config.toml
n_layer = 16
d_mlp = 448
norm = "rmsnorm"
attn_scale = 0.125
init = "uniform"
lr_mult_o = 0.664
beta1 = 0.95
final_lr_fraction = 0.0
MLP neurons of a small language model. Each row is named by its layer, matrix (down: output weights) and neuron, and shows model dimensions 0-127. Each number is 200 + 40 x the weight over its row's rms, rounded and kept within 0 to 999. A neuron's up and down rows have the sign that makes its largest values positive.
After each neuron's rows, "fires before" lists the tokens most often just after its 100 highest values on Wikipedia text that the model never trained on.

L12.down93,145,180,168,182,188,211,167,131,177,225,220,234,210,245,153,168,249,201,209,258,204,230,214,195,183,213,201,153,156,248,183,281,151,186,205,97,210,157,201,153,193,231,177,263,252,171,210,206,160,191,154,199,251,134,181,226,161,225,177,261,163,224,227,235,152,124,154,117,185,212,239,249,252,181,154,162,194,264,255,224,208,305,265,179,167,204,172,87,275,200,191,192,128,215,181,192,137,224,207,161,195,181,172,163,176,177,163,268,243,220,214,173,232,153,205,196,143,171,232,209,235,141,199,265,193,262,201,193
fires before: "ed", "es", "ing", "er", "al"

L8.down186,163,242,200,174,233,166,247,186,142,269,191,174,149,211,141,169,189,282,201,117,190,228,246,274,202,244,243,265,151,225,189,245,275,202,158,164,186,226,146,225,199,203,269,259,203,231,98,260,241,215,274,203,112,193,154,184,200,220,243,200,198,159,243,133,187,211,191,154,199,193,269,211,194,192,204,249,203,158,182,243,203,202,126,188,235,203,195,170,156,169,260,189,191,253,233,175,225,278,191,196,177,215,219,232,204,212,232,212,235,189,216,177,220,210,269,225,226,208,180,192,186,174,214,175,220,210,167,234
fires before: "2", "1", "p", "pl"

L9.down264,102,195,195,166,263,159,246,310,180,150,181,202,223,212,159,226,214,208,194,223,176,171,209,185,182,228,218,151,188,149,197,162,158,219,189,152,161,231,150,199,138,163,260,192,228,229,223,237,139,121,170,209,194,151,183,163,164,237,157,190,197,205,131,146,243,190,188,162,225,193,220,149,208,171,207,282,225,190,224,169,162,221,223,174,249,192,172,195,177,206,270,200,152,258,291,265,216,201,268,186,219,240,119,113,247,208,148,233,177,206,282,254,230,250,160,236,83,152,140,177,176,154,137,219,265,190,204,205
fires before: "oung", "ou", "ear", "our", "outh"

L9.down101,250,204,140,213,228,179,277,217,166,149,168,199,217,191,189,151,168,174,223,140,213,181,272,195,215,178,197,143,173,244,205,213,139,282,141,328,268,244,221,274,243,171,200,187,280,161,245,173,212,160,227,221,160,197,183,215,184,197,219,280,191,186,134,189,188,188,181,197,203,225,196,149,124,236,158,258,183,170,164,186,167,281,140,104,143,176,207,206,168,217,223,184,204,144,216,250,211,173,177,162,190,210,137,187,145,195,136,148,220,180,135,197,193,253,195,157,188,201,229,147,106,216,275,149,202,187,211,203
fires before: "0", "4", "5", "3", "2", "1"

L7.down269,196,208,189,231,200,141,127,210,177,307,197,211,193,292,229,203,163,226,172,166,214,238,258,201,188,213,231,186,175,215,208,186,260,251,166,335,241,200,207,170,230,146,147,197,214,199,225,196,158,215,297,212,167,174,214,193,205,226,211,193,172,117,171,197,123,187,247,196,227,266,210,221,199,117,183,218,181,207,236,181,179,164,198,90,217,249,103,232,236,163,153,220,172,169,175,155,236,129,200,150,156,205,211,202,227,220,130,152,199,176,193,130,163,266,163,188,169,159,243,202,208,198,218,185,176,177,212,129
fires before: "1", "0", "2"

L11.down417,207,214,209,278,263,166,292,193,244,177,233,230,175,220,204,203,231,164,226,213,183,141,183,240,218,252,224,166,271,209,216,220,208,228,272,228,165,137,205,286,181,195,91,163,187,222,230,191,281,148,245,166,240,264,165,155,186,188,130,223,155,249,231,225,175,240,175,231,172,232,237,159,212,210,163,204,259,233,164,201,219,222,161,186,213,153,228,212,168,206,179,220,266,190,171,159,207,143,208,206,179,188,188,216,229,228,219,177,264,232,256,203,181,102,206,141,204,202,208,249,178,297,142,149,112,247,159,242
fires before: "4", " ", "3", "5", "6", "ord"

L12.down233,189,239,179,188,207,130,181,196,165,288,187,292,239,183,149,196,263,153,177,184,176,232,166,228,228,202,226,153,174,228,193,224,180,158,208,210,179,138,217,199,223,266,248,192,208,232,271,122,218,238,245,274,200,202,194,150,200,158,200,228,229,229,201,174,141,222,209,201,161,256,217,177,172,130,193,170,206,218,198,226,204,195,184,227,227,176,218,269,264,153,193,202,208,211,204,220,242,257,204,230,207,171,226,153,291,207,174,184,170,175,216,252,198,184,211,209,295,203,151,225,258,296,232,262,207,213,210,243
fires before: " |", ")", "ures", "ure", "ing", "ain"

L12.down70,232,131,170,263,253,208,173,181,155,206,259,182,184,233,160,230,223,220,216,135,180,161,239,287,202,143,243,141,154,217,205,201,218,100,231,141,312,119,196,145,197,138,196,166,284,169,184,202,191,122,286,216,166,219,249,177,195,162,197,202,164,206,195,150,207,202,222,229,173,172,213,205,150,226,207,155,204,227,246,204,179,275,220,167,220,228,145,190,196,167,230,251,190,176,124,155,189,190,248,225,180,170,222,170,150,207,188,149,140,151,226,150,228,219,188,214,184,156,228,222,185,211,162,190,200,173,191,243
fires before: " ", " the", " his", "c", " add"

L10.down177,200,227,167,241,181,215,183,244,185,194,295,200,243,184,164,222,237,235,225,145,153,162,186,220,199,248,156,244,211,168,160,224,205,142,231,128,286,211,211,225,171,201,157,160,224,266,176,207,144,197,205,230,176,134,204,211,268,269,262,218,212,156,110,269,209,174,165,193,140,198,219,168,256,151,243,159,213,263,197,235,164,179,164,174,256,208,168,179,131,209,194,113,126,182,210,223,196,242,128,173,156,185,238,160,167,206,247,191,28,194,216,176,247,191,191,211,238,182,224,236,234,174,246,278,232,180,256,187
fires before: "el", "l", "port", "uc", "it"

L10.down221,203,192,180,211,174,257,157,211,173,213,207,230,179,199,251,230,195,102,194,150,167,229,188,230,208,241,228,180,192,217,174,204,170,205,235,158,207,166,124,183,171,191,172,159,227,212,214,177,226,204,204,266,184,225,217,184,240,208,149,213,142,240,185,172,172,199,221,164,189,201,186,250,176,177,152,269,217,226,262,255,260,218,215,245,193,116,162,187,151,203,196,231,200,188,155,214,221,195,204,239,230,197,205,111,169,202,198,163,189,218,205,227,223,201,300,254,405,249,191,226,165,254,175,193,195,288,185,260
fires before: "7", "9", "8", "5", "6", "2"

L8.down310,211,214,204,131,200,225,223,170,156,219,212,244,235,235,229,171,259,215,232,157,223,115,203,239,202,257,184,185,209,215,167,237,197,221,231,158,208,202,284,282,229,176,209,189,210,117,157,238,266,240,265,207,103,204,188,223,190,102,150,206,196,328,243,181,174,191,171,167,215,174,191,179,286,198,190,216,211,122,173,218,240,260,142,198,213,174,207,203,265,178,190,192,283,203,189,200,215,292,182,197,141,240,214,252,210,292,232,175,184,193,261,208,177,176,191,220,254,181,164,224,220,269,230,251,173,169,149,226
fires before: " ", ",", " of", " |", "ing", "ry"

L7.down401,190,174,284,253,282,205,201,262,186,201,161,255,146,240,168,241,183,251,149,212,215,217,195,239,201,181,212,169,185,235,160,174,187,181,204,303,233,204,218,195,194,152,197,206,186,152,264,220,214,197,228,231,185,132,191,191,170,187,165,256,159,188,246,190,172,190,267,156,163,194,223,133,204,236,244,245,184,219,101,172,191,260,207,190,274,204,160,259,199,144,114,137,232,209,180,126,251,178,180,206,179,199,222,227,119,232,168,159,203,213,200,157,160,168,253,166,134,246,216,198,147,175,261,215,216,145,207,253
fires before: "\n"

L12.down252,215,172,164,222,283,259,166,181,187,152,182,227,200,154,225,241,201,209,262,197,197,220,166,219,178,213,183,187,237,296,181,295,176,284,171,225,169,156,196,186,241,258,224,195,204,183,131,139,140,166,129,167,250,179,179,226,233,189,225,197,145,134,144,197,157,226,180,203,245,160,241,196,178,188,209,190,163,153,186,259,239,159,194,196,177,238,189,132,224,207,189,228,197,282,170,182,150,145,174,210,260,181,228,189,149,201,143,256,193,194,120,145,142,176,184,159,144,162,204,170,227,193,230,288,158,196,199,260
fires before: "s", "es", "y", "ing", "an", "ic"

L3.down169,191,164,154,261,226,205,173,200,145,178,194,174,224,257,165,132,145,221,181,235,172,185,234,218,170,130,265,205,167,309,166,155,233,269,223,257,218,276,196,276,196,229,241,142,219,275,184,166,202,204,239,136,180,205,238,255,246,223,208,230,190,150,213,152,137,223,223,235,248,220,216,208,219,205,191,229,196,207,208,252,205,206,228,215,171,225,116,186,138,222,261,284,185,134,226,168,272,205,203,212,187,229,253,222,190,201,204,228,205,190,212,156,230,242,200,272,266,158,198,186,229,173,231,214,133,189,185,159
fires before: "1", "2", "0"

L8.down59,177,205,183,144,164,201,264,172,113,302,187,188,210,213,218,201,148,162,181,262,164,252,244,183,178,275,210,186,229,188,211,186,209,180,274,254,189,195,226,163,122,173,199,138,204,226,199,234,235,294,157,149,198,198,237,192,187,228,215,165,196,161,173,107,232,262,218,232,105,215,220,178,231,269,112,168,221,160,210,196,241,132,212,195,199,187,153,275,195,164,207,211,140,201,179,190,195,243,198,289,209,161,188,243,174,150,243,258,179,228,190,178,240,215,179,218,235,165,198,155,151,118,201,201,119,195,184,225
fires before: "0", "1", "9"

L9.down283,216,238,215,182,218,110,171,157,159,205,179,306,198,211,232,277,185,191,204,195,192,172,217,287,225,256,149,256,128,237,160,129,218,239,279,264,238,230,182,250,263,95,231,190,192,211,204,153,233,183,209,153,157,150,268,195,193,174,178,196,202,159,195,205,233,203,169,187,200,161,210,203,178,200,203,231,236,250,145,200,195,268,129,150,257,214,238,192,158,202,229,200,196,229,231,180,196,233,242,144,163,113,186,226,147,241,178,171,206,205,166,212,218,202,293,187,248,211,250,106,186,237,226,215,222,142,124,205
fires before: " |", ":", " "

L11.down98,224,217,247,198,195,229,214,228,213,127,170,190,210,150,192,152,192,243,287,223,216,186,213,205,123,213,217,135,154,165,158,161,172,187,172,124,166,266,223,260,255,250,103,233,222,246,201,233,193,205,171,190,222,226,179,216,134,192,214,209,202,200,144,147,177,174,160,264,208,245,224,231,189,151,136,234,234,224,162,203,220,213,247,188,90,228,248,101,223,174,225,201,197,235,231,200,226,193,216,235,204,189,218,250,206,221,232,169,276,127,175,276,242,155,186,237,288,199,270,169,240,130,188,175,196,199,220,190
fires before: "\n", "-", "|", "2", "C"

L12.down360,201,162,275,172,232,195,173,250,152,190,170,190,179,177,237,204,137,200,171,174,187,177,197,173,162,197,171,120,220,186,201,236,232,188,177,141,190,133,186,144,215,249,197,183,185,144,272,239,190,197,132,206,256,130,205,202,181,176,195,201,257,195,223,192,155,95,210,186,137,178,207,107,235,209,192,184,212,210,204,201,93,235,210,187,178,163,213,172,193,233,212,215,192,231,217,104,216,204,174,158,233,261,157,175,166,190,301,192,213,174,230,176,147,244,189,197,210,177,166,251,262,161,217,219,204,254,202,218
fires before: " "

L7.down381,182,259,191,214,181,180,139,217,242,187,167,149,191,241,195,157,219,153,187,191,147,176,142,277,184,238,262,301,195,217,198,290,157,175,212,288,198,216,123,271,185,176,275,127,184,215,154,254,217,223,146,234,193,233,137,263,271,213,202,224,197,176,209,178,203,150,206,244,216,189,206,253,186,232,219,148,180,183,206,238,190,203,219,152,224,132,277,180,150,193,177,265,244,114,217,196,260,192,136,186,163,249,204,197,190,162,286,215,201,191,250,179,261,149,211,221,249,223,169,199,182,171,210,181,249,198,181,236
fires before: "0", "7", "8", "3", "5"

L11.down90,190,207,218,179,199,182,232,213,302,166,203,195,148,253,237,140,195,158,215,165,239,163,198,159,190,188,162,223,160,187,160,120,191,123,180,252,228,129,211,144,189,216,199,206,168,189,238,261,177,232,194,216,221,151,190,158,135,243,186,181,196,180,174,218,164,114,166,237,148,185,209,200,195,150,257,189,211,159,259,284,202,143,210,211,189,175,318,180,209,122,233,167,160,196,171,170,266,225,224,154,289,241,244,210,213,218,178,147,202,137,229,251,136,241,176,218,195,198,124,223,223,231,219,125,167,215,166,222
fires before: " ", " life", " the"

L10.down226,170,172,143,197,203,223,222,131,242,227,187,200,178,174,167,203,200,255,215,166,187,200,140,207,223,142,144,198,239,234,193,154,170,138,226,95,186,144,201,209,245,191,176,180,211,207,196,166,181,216,204,237,144,265,212,139,135,243,210,157,181,187,173,201,183,197,183,188,155,168,232,183,240,241,243,189,194,219,213,288,267,187,234,232,242,164,130,256,194,234,217,174,222,138,124,276,166,223,150,191,172,185,154,220,109,199,229,236,123,203,186,219,215,217,310,151,171,214,225,210,165,171,186,239,224,207,217,105
fires before: "l", "m", "v", "port", "fer"

L13.down27,206,198,185,238,173,143,151,233,193,156,182,166,214,158,272,157,190,197,199,258,209,247,149,189,229,210,220,310,360,189,139,169,221,165,204,328,210,232,180,205,253,252,191,178,222,247,208,142,195,161,243,151,216,211,231,250,145,184,220,241,164,197,154,157,243,168,191,177,194,183,207,291,146,170,137,238,195,184,212,173,237,273,159,212,183,183,157,186,116,150,149,203,209,204,264,158,264,190,193,221,179,194,210,219,221,211,238,201,219,174,236,177,126,207,212,189,159,195,223,234,175,205,234,248,160,240,218,145
fires before: "0", "9", "ic"

L12.down438,176,204,194,216,236,189,163,190,231,263,132,263,152,149,194,261,209,180,199,160,229,188,221,189,230,223,179,179,173,214,283,132,134,240,182,81,184,170,173,197,210,328,190,173,195,195,180,199,267,238,231,221,192,170,207,218,202,231,180,194,202,188,224,220,273,226,109,244,140,192,182,218,171,232,188,210,223,171,142,157,177,180,137,240,254,193,236,163,181,73,174,205,199,214,207,218,155,216,240,174,258,184,180,227,134,212,206,195,221,230,159,157,161,152,229,187,286,165,162,160,329,210,222,231,189,222,191,159
fires before: ",", " |", ".", " and", "\n", "ian"

L10.down28,197,201,179,190,214,176,149,229,179,217,250,187,167,239,235,149,199,151,247,135,201,197,240,250,177,149,314,159,141,227,251,230,212,216,186,169,277,236,140,149,157,192,187,202,152,242,205,225,218,157,258,248,180,204,233,270,246,215,254,232,198,216,192,146,164,219,238,237,185,178,263,209,166,162,190,234,155,193,80,211,176,203,174,215,187,249,234,153,166,213,138,182,177,206,199,120,166,196,214,176,183,163,185,159,114,206,167,152,244,176,210,170,192,256,136,276,259,219,228,247,238,178,167,235,159,222,206,180
fires before: "2", "1"

L7.down382,208,264,89,165,223,239,255,142,184,137,198,196,196,219,136,254,198,212,252,139,194,128,302,172,141,193,215,212,170,174,181,188,171,196,179,186,214,204,154,206,188,166,255,232,224,109,206,204,164,234,195,195,172,230,130,178,178,208,243,254,199,156,195,208,201,235,152,108,246,167,157,149,127,198,209,203,207,205,153,198,93,145,154,210,248,230,177,262,174,205,165,200,209,218,126,209,222,193,197,254,148,194,259,264,174,240,179,146,180,247,145,177,167,162,106,165,157,193,140,178,162,186,225,268,204,256,134,218
fires before: "4", "3", "5", "6", "2", "8"

L13.down288,193,204,120,184,281,253,138,228,207,187,228,291,150,214,172,256,124,250,219,188,131,268,194,193,221,301,257,227,218,237,165,199,205,219,216,317,215,180,224,166,150,182,210,154,178,191,215,176,176,225,196,221,203,207,218,189,201,94,239,184,213,254,298,230,142,175,180,217,216,220,152,144,196,215,195,213,250,217,174,159,211,198,197,215,189,194,189,223,260,158,158,232,174,191,234,155,218,261,152,233,222,148,207,216,160,115,185,170,161,171,218,218,234,239,215,176,238,234,224,177,184,196,113,204,147,209,169,208
fires before: ":", "\n", " |"

L10.down385,179,191,163,205,175,252,191,230,181,168,274,210,173,208,155,235,260,242,286,208,263,184,211,226,270,223,184,209,188,211,231,176,206,239,130,125,243,190,244,140,181,254,220,200,177,142,259,274,185,209,102,171,112,217,213,175,147,224,208,177,199,164,233,179,251,250,191,192,193,195,197,181,206,239,257,155,193,179,215,231,215,291,281,210,246,216,191,144,238,208,174,257,168,158,141,149,199,104,192,177,214,178,191,316,176,184,162,242,214,216,135,190,208,209,197,277,115,121,213,209,144,189,165,277,177,207,244,253
fires before: "ause", "ing", "e", "om", ":", "ed"

L4.down407,205,115,234,222,244,160,200,188,191,214,186,157,158,240,170,214,209,153,229,191,190,199,201,191,151,181,207,198,208,184,185,142,136,158,261,207,138,168,247,263,160,209,196,154,187,206,163,195,174,193,157,220,211,198,226,179,162,200,203,198,156,199,225,300,197,167,163,150,223,244,198,215,239,226,133,177,280,244,150,249,262,219,237,232,197,166,194,136,230,227,178,144,175,214,199,225,196,195,183,244,159,245,174,173,188,195,197,166,246,181,188,203,255,299,115,234,28,180,254,150,104,101,168,169,88,227,183,146
fires before: "9", "3", "7", "8", "5"

L8.down260,183,286,173,234,325,265,224,188,173,219,253,228,221,200,158,198,194,220,262,183,162,186,161,225,200,180,265,230,222,214,262,184,150,201,228,332,163,245,189,154,156,250,116,166,216,231,201,181,174,168,171,187,169,276,121,127,196,142,162,201,167,188,255,172,220,226,239,169,220,205,214,234,169,135,176,206,220,209,191,197,200,238,171,255,240,183,290,164,185,198,132,257,181,242,215,157,208,122,229,140,164,205,191,208,260,162,192,176,165,205,142,219,285,252,167,163,113,175,201,208,207,160,185,161,160,199,202,189
fires before: "3", "4", "te", "2", "5"

L10.down400,233,198,197,180,198,187,187,85,195,215,193,269,144,244,205,197,152,128,202,214,155,196,246,235,163,171,208,274,228,223,251,208,166,197,201,250,143,221,129,253,218,217,227,196,181,154,241,168,232,208,210,205,166,218,236,228,233,206,200,195,182,168,203,144,234,163,231,199,161,134,199,155,239,182,169,225,190,287,201,177,193,210,223,249,203,199,145,216,175,226,245,181,203,204,156,129,146,197,218,126,261,239,159,255,194,226,214,197,190,210,277,249,183,151,251,198,202,158,210,255,210,185,163,243,234,225,120,222
fires before: "0"

L13.down39,200,248,113,179,136,218,151,194,164,188,230,216,150,269,266,189,189,238,204,184,210,173,171,242,203,219,128,147,269,241,169,182,173,168,187,361,172,220,172,222,228,137,198,235,114,175,242,189,169,241,219,164,206,208,310,201,159,176,167,179,190,223,222,217,215,136,194,154,190,160,146,178,188,233,173,180,174,213,257,176,222,193,149,170,229,194,184,229,176,174,176,236,245,181,145,183,245,202,223,197,246,215,218,170,263,202,178,221,219,193,178,221,164,179,168,125,293,135,174,222,159,218,221,257,240,262,184,196
fires before: "0"

L13.down233,234,237,165,117,228,211,229,235,201,230,198,267,217,189,231,250,264,185,186,164,222,172,279,207,148,203,193,183,215,212,250,164,159,260,207,374,176,221,151,241,264,184,212,138,172,211,182,107,224,227,224,236,196,123,251,195,214,222,188,221,217,204,231,206,231,210,196,191,165,202,214,133,211,196,190,180,181,160,169,161,160,213,186,269,235,206,199,153,230,233,179,262,229,209,164,246,251,220,168,164,195,180,236,224,244,228,151,207,187,210,159,157,236,268,252,173,214,183,225,199,286,207,241,119,169,163,152,198
fires before: "\n", "ia", "ian", " a", " "

L9.down344,223,154,199,220,184,138,199,226,158,171,137,247,174,183,283,216,216,278,187,192,180,248,258,167,242,216,248,210,234,208,235,172,218,241,155,328,199,259,163,228,213,135,146,214,190,136,253,176,163,192,265,208,257,178,206,159,199,177,248,207,176,193,168,226,148,186,168,140,256,201,267,194,219,185,174,181,201,197,119,201,213,247,209,176,255,220,246,231,151,270,150,255,220,196,223,144,134,273,263,203,280,186,178,228,190,204,153,169,171,163,273,158,184,205,242,221,160,272,269,118,175,193,186,228,231,219,182,171
fires before: " |", "\n", " /", " in"

L8.down345,106,264,192,191,153,159,217,136,267,255,202,189,215,183,231,209,206,196,183,203,175,180,186,226,267,227,189,236,140,205,188,229,153,282,233,342,158,198,225,133,238,213,221,189,189,161,176,146,206,207,326,237,178,184,198,226,169,192,211,207,155,177,146,204,168,184,171,190,173,166,210,166,241,230,160,139,184,168,147,210,231,173,215,171,171,233,175,210,164,172,209,208,233,161,158,180,166,158,187,288,244,226,242,274,235,150,235,208,223,237,173,139,129,151,255,200,235,189,205,188,153,150,188,247,236,201,289,201
fires before: "3", "9", "0", "4", "5", "8"

L10.down316,153,271,234,195,150,241,208,268,211,224,195,168,240,188,273,326,135,240,244,222,202,170,211,278,162,199,161,190,188,209,172,204,197,277,215,149,190,235,176,212,247,165,164,143,228,143,268,213,232,200,160,190,227,205,168,231,195,295,125,178,221,173,191,213,259,235,231,142,166,211,175,198,206,191,219,259,190,171,234,205,197,223,205,232,145,255,179,215,214,185,239,228,243,244,190,177,183,159,204,98,237,222,239,194,190,243,228,177,154,215,226,236,167,203,134,195,129,113,191,153,226,214,232,210,216,204,165,231
fires before: "oung", "ou", "our", "outh", "ell", "ian"

L13.down277,224,180,221,226,229,157,204,156,178,234,246,131,197,180,191,144,227,234,234,227,215,172,262,130,182,245,138,218,181,213,172,179,160,219,226,149,160,219,145,194,172,194,221,170,207,146,233,195,237,173,173,206,170,161,162,230,194,181,198,206,170,190,269,203,169,204,161,258,188,244,178,154,261,294,191,236,218,138,151,190,189,111,190,230,104,202,229,243,284,133,173,143,244,276,297,187,180,175,208,183,168,150,145,153,198,221,194,170,219,189,214,200,211,150,282,281,195,151,187,226,231,245,238,145,154,198,129,121
fires before: " |", ";", "id", "\n", " the"

L8.down180,177,221,96,174,155,226,163,208,210,203,178,230,211,157,253,188,139,172,169,213,229,196,247,201,195,226,165,164,276,195,122,214,217,247,160,291,167,219,289,204,161,279,192,92,163,155,202,186,146,219,197,168,221,239,184,201,211,194,237,212,246,186,273,188,194,173,128,147,176,212,233,120,155,165,221,294,162,214,148,117,217,143,241,174,229,174,177,153,163,176,182,153,257,205,113,168,193,234,154,137,176,212,184,205,234,165,208,158,235,208,235,160,222,194,229,186,256,239,264,158,193,200,213,252,236,135,191,141
fires before: "1", "0", "2", "3", "5"

L9.down14,202,238,182,200,227,157,196,253,192,210,172,229,162,247,173,240,174,175,174,260,224,209,207,277,283,249,148,271,153,186,233,216,222,233,169,158,208,199,238,161,198,237,195,224,194,212,200,210,229,207,252,184,185,228,134,234,216,211,190,211,149,206,197,244,138,269,73,192,183,222,191,209,221,163,198,131,223,303,229,186,199,222,227,260,229,283,177,194,193,147,190,178,174,217,214,178,173,164,159,220,242,234,193,227,213,170,173,230,174,198,216,201,200,187,224,247,371,240,131,256,177,235,132,243,157,314,208,200
fires before: "9", "k", "8", "th", "7"

L8.down2,183,147,192,231,191,171,180,172,178,236,132,141,183,111,95,190,239,152,184,167,153,161,190,286,315,224,207,157,138,189,242,225,192,225,211,223,213,185,181,233,180,211,229,216,211,231,217,226,121,108,175,262,150,156,217,179,245,282,178,171,158,188,182,125,218,167,208,202,173,237,243,189,278,192,189,198,187,235,173,173,250,138,210,191,274,233,207,231,254,168,166,221,201,170,201,132,201,181,202,246,248,187,258,181,251,167,279,189,129,196,220,249,223,147,195,212,311,209,203,203,184,181,200,238,217,234,175,232
fires before: "7", "6", "9", "5", "1", "8"

L4.down429,223,329,197,209,209,190,154,194,207,139,243,173,315,143,214,178,239,215,159,206,230,157,212,203,227,212,212,234,104,198,146,193,177,179,207,274,211,236,149,214,234,258,201,186,174,248,179,248,238,220,123,170,169,229,253,203,144,219,200,164,169,221,217,187,219,201,234,182,258,261,237,234,204,215,148,173,178,206,169,201,134,270,252,185,114,167,228,225,202,123,245,229,153,199,227,164,206,178,168,292,151,175,241,141,172,208,211,239,226,145,176,206,140,157,297,233,292,161,194,242,149,243,248,192,182,186,248,209
fires before: "\n", " a", " an", ":", "°", "|"

L9.down132,146,227,225,275,199,185,257,121,185,182,139,191,190,212,171,229,260,245,190,157,190,158,154,264,154,172,182,143,145,160,194,208,244,236,208,321,253,193,203,257,239,179,255,190,161,197,156,185,181,140,196,211,237,114,158,190,220,181,207,229,240,205,230,172,130,223,196,188,238,221,176,145,165,248,174,170,173,145,217,223,149,185,203,243,205,227,180,220,155,206,152,219,100,232,176,131,256,221,217,167,163,185,156,170,205,259,217,235,262,255,201,137,181,227,219,239,115,194,188,182,87,151,159,259,179,209,245,213
fires before: "1", "8", "9", "2"

L12.down12,183,227,206,169,200,167,224,187,192,169,226,235,205,209,226,269,221,226,204,245,199,239,267,124,148,216,193,215,199,219,169,189,150,179,222,210,175,189,267,249,197,186,211,213,118,233,186,235,167,188,200,218,210,243,274,184,216,189,163,186,262,245,266,140,224,154,212,196,211,211,277,182,177,237,134,206,235,231,199,271,218,159,182,276,176,182,173,238,156,228,141,237,171,288,173,158,201,240,95,231,209,219,68,195,182,241,197,291,229,216,214,218,228,139,171,247,172,162,227,138,331,171,251,166,183,163,149,217
fires before: ":", "9", " |"

L7.down272,167,206,223,137,191,163,158,172,204,153,163,211,170,188,181,182,200,210,223,218,212,186,237,288,233,207,224,222,190,201,225,176,164,201,190,259,117,148,234,188,217,197,170,144,228,200,245,236,240,225,311,217,195,145,185,112,169,174,187,167,270,173,153,277,227,216,202,189,103,164,161,200,157,163,261,228,186,184,182,198,203,188,101,232,251,194,180,103,106,199,181,189,210,263,247,173,196,200,172,236,213,194,135,234,176,237,230,124,214,221,192,233,243,232,173,171,204,156,150,240,279,214,188,203,181,247,268,221
fires before: " ", " |"

L4.down123,170,215,141,161,269,184,158,153,252,231,137,273,167,259,195,148,247,217,240,220,217,147,215,270,196,187,175,227,119,153,175,230,182,306,238,288,193,176,241,170,250,143,200,189,177,179,243,173,193,205,196,138,159,173,127,208,224,186,116,172,230,204,194,161,199,223,163,242,137,150,129,202,186,163,218,232,163,200,192,269,175,212,206,211,182,245,144,186,200,250,122,193,196,159,239,158,273,198,176,197,154,241,241,212,178,245,225,178,250,251,215,213,158,198,197,183,226,232,158,181,240,216,220,217,142,172,130,235
fires before: " |", "ican", " ", "in", "ington", " Comp"

L3.down125,226,275,174,187,179,233,206,196,265,145,222,194,224,190,217,219,218,256,272,159,175,212,243,228,162,156,184,227,185,173,246,122,145,229,186,239,129,205,197,237,239,164,205,148,276,222,215,188,160,211,187,254,255,234,205,141,211,199,138,247,125,201,200,192,270,140,266,186,152,206,142,197,206,125,232,154,245,208,194,154,185,199,219,229,307,137,145,115,143,244,151,234,235,161,181,216,267,159,188,192,182,184,179,202,174,189,177,190,234,235,224,214,222,212,167,168,266,235,238,212,157,170,211,303,154,250,257,179
fires before: "3", "0", "1", "4", "5", "2"

L4.down386,227,149,201,245,195,190,142,153,177,139,213,199,201,177,211,216,237,169,299,241,225,242,236,262,169,199,135,174,234,179,147,173,219,225,200,232,247,212,173,163,230,182,240,200,162,111,208,210,227,94,286,280,197,207,155,188,198,220,187,202,156,201,187,214,145,166,212,206,142,254,260,237,218,203,213,168,206,230,135,170,226,171,167,205,157,200,217,252,218,200,174,209,214,212,191,132,227,161,194,200,250,152,225,130,160,183,267,195,156,165,153,254,132,167,252,157,281,223,166,252,221,309,213,213,170,246,208,255
fires before: " |", "ar", "–", ";", "."

L10.down312,131,253,230,215,187,143,183,171,177,192,228,187,132,279,205,158,238,151,213,177,173,238,157,233,230,194,182,188,142,258,200,184,190,205,150,132,242,138,211,318,228,209,179,218,196,217,236,203,202,169,250,222,214,172,214,198,162,197,260,185,258,176,189,202,142,174,171,196,186,194,217,214,168,257,182,190,234,182,306,260,218,188,174,237,215,221,199,169,238,165,167,281,231,202,282,206,271,264,194,181,270,194,173,189,232,229,208,182,247,206,207,213,182,254,264,205,242,151,181,200,173,196,208,233,272,212,162,232
fires before: " States", ")", "A", " King", "S", "P"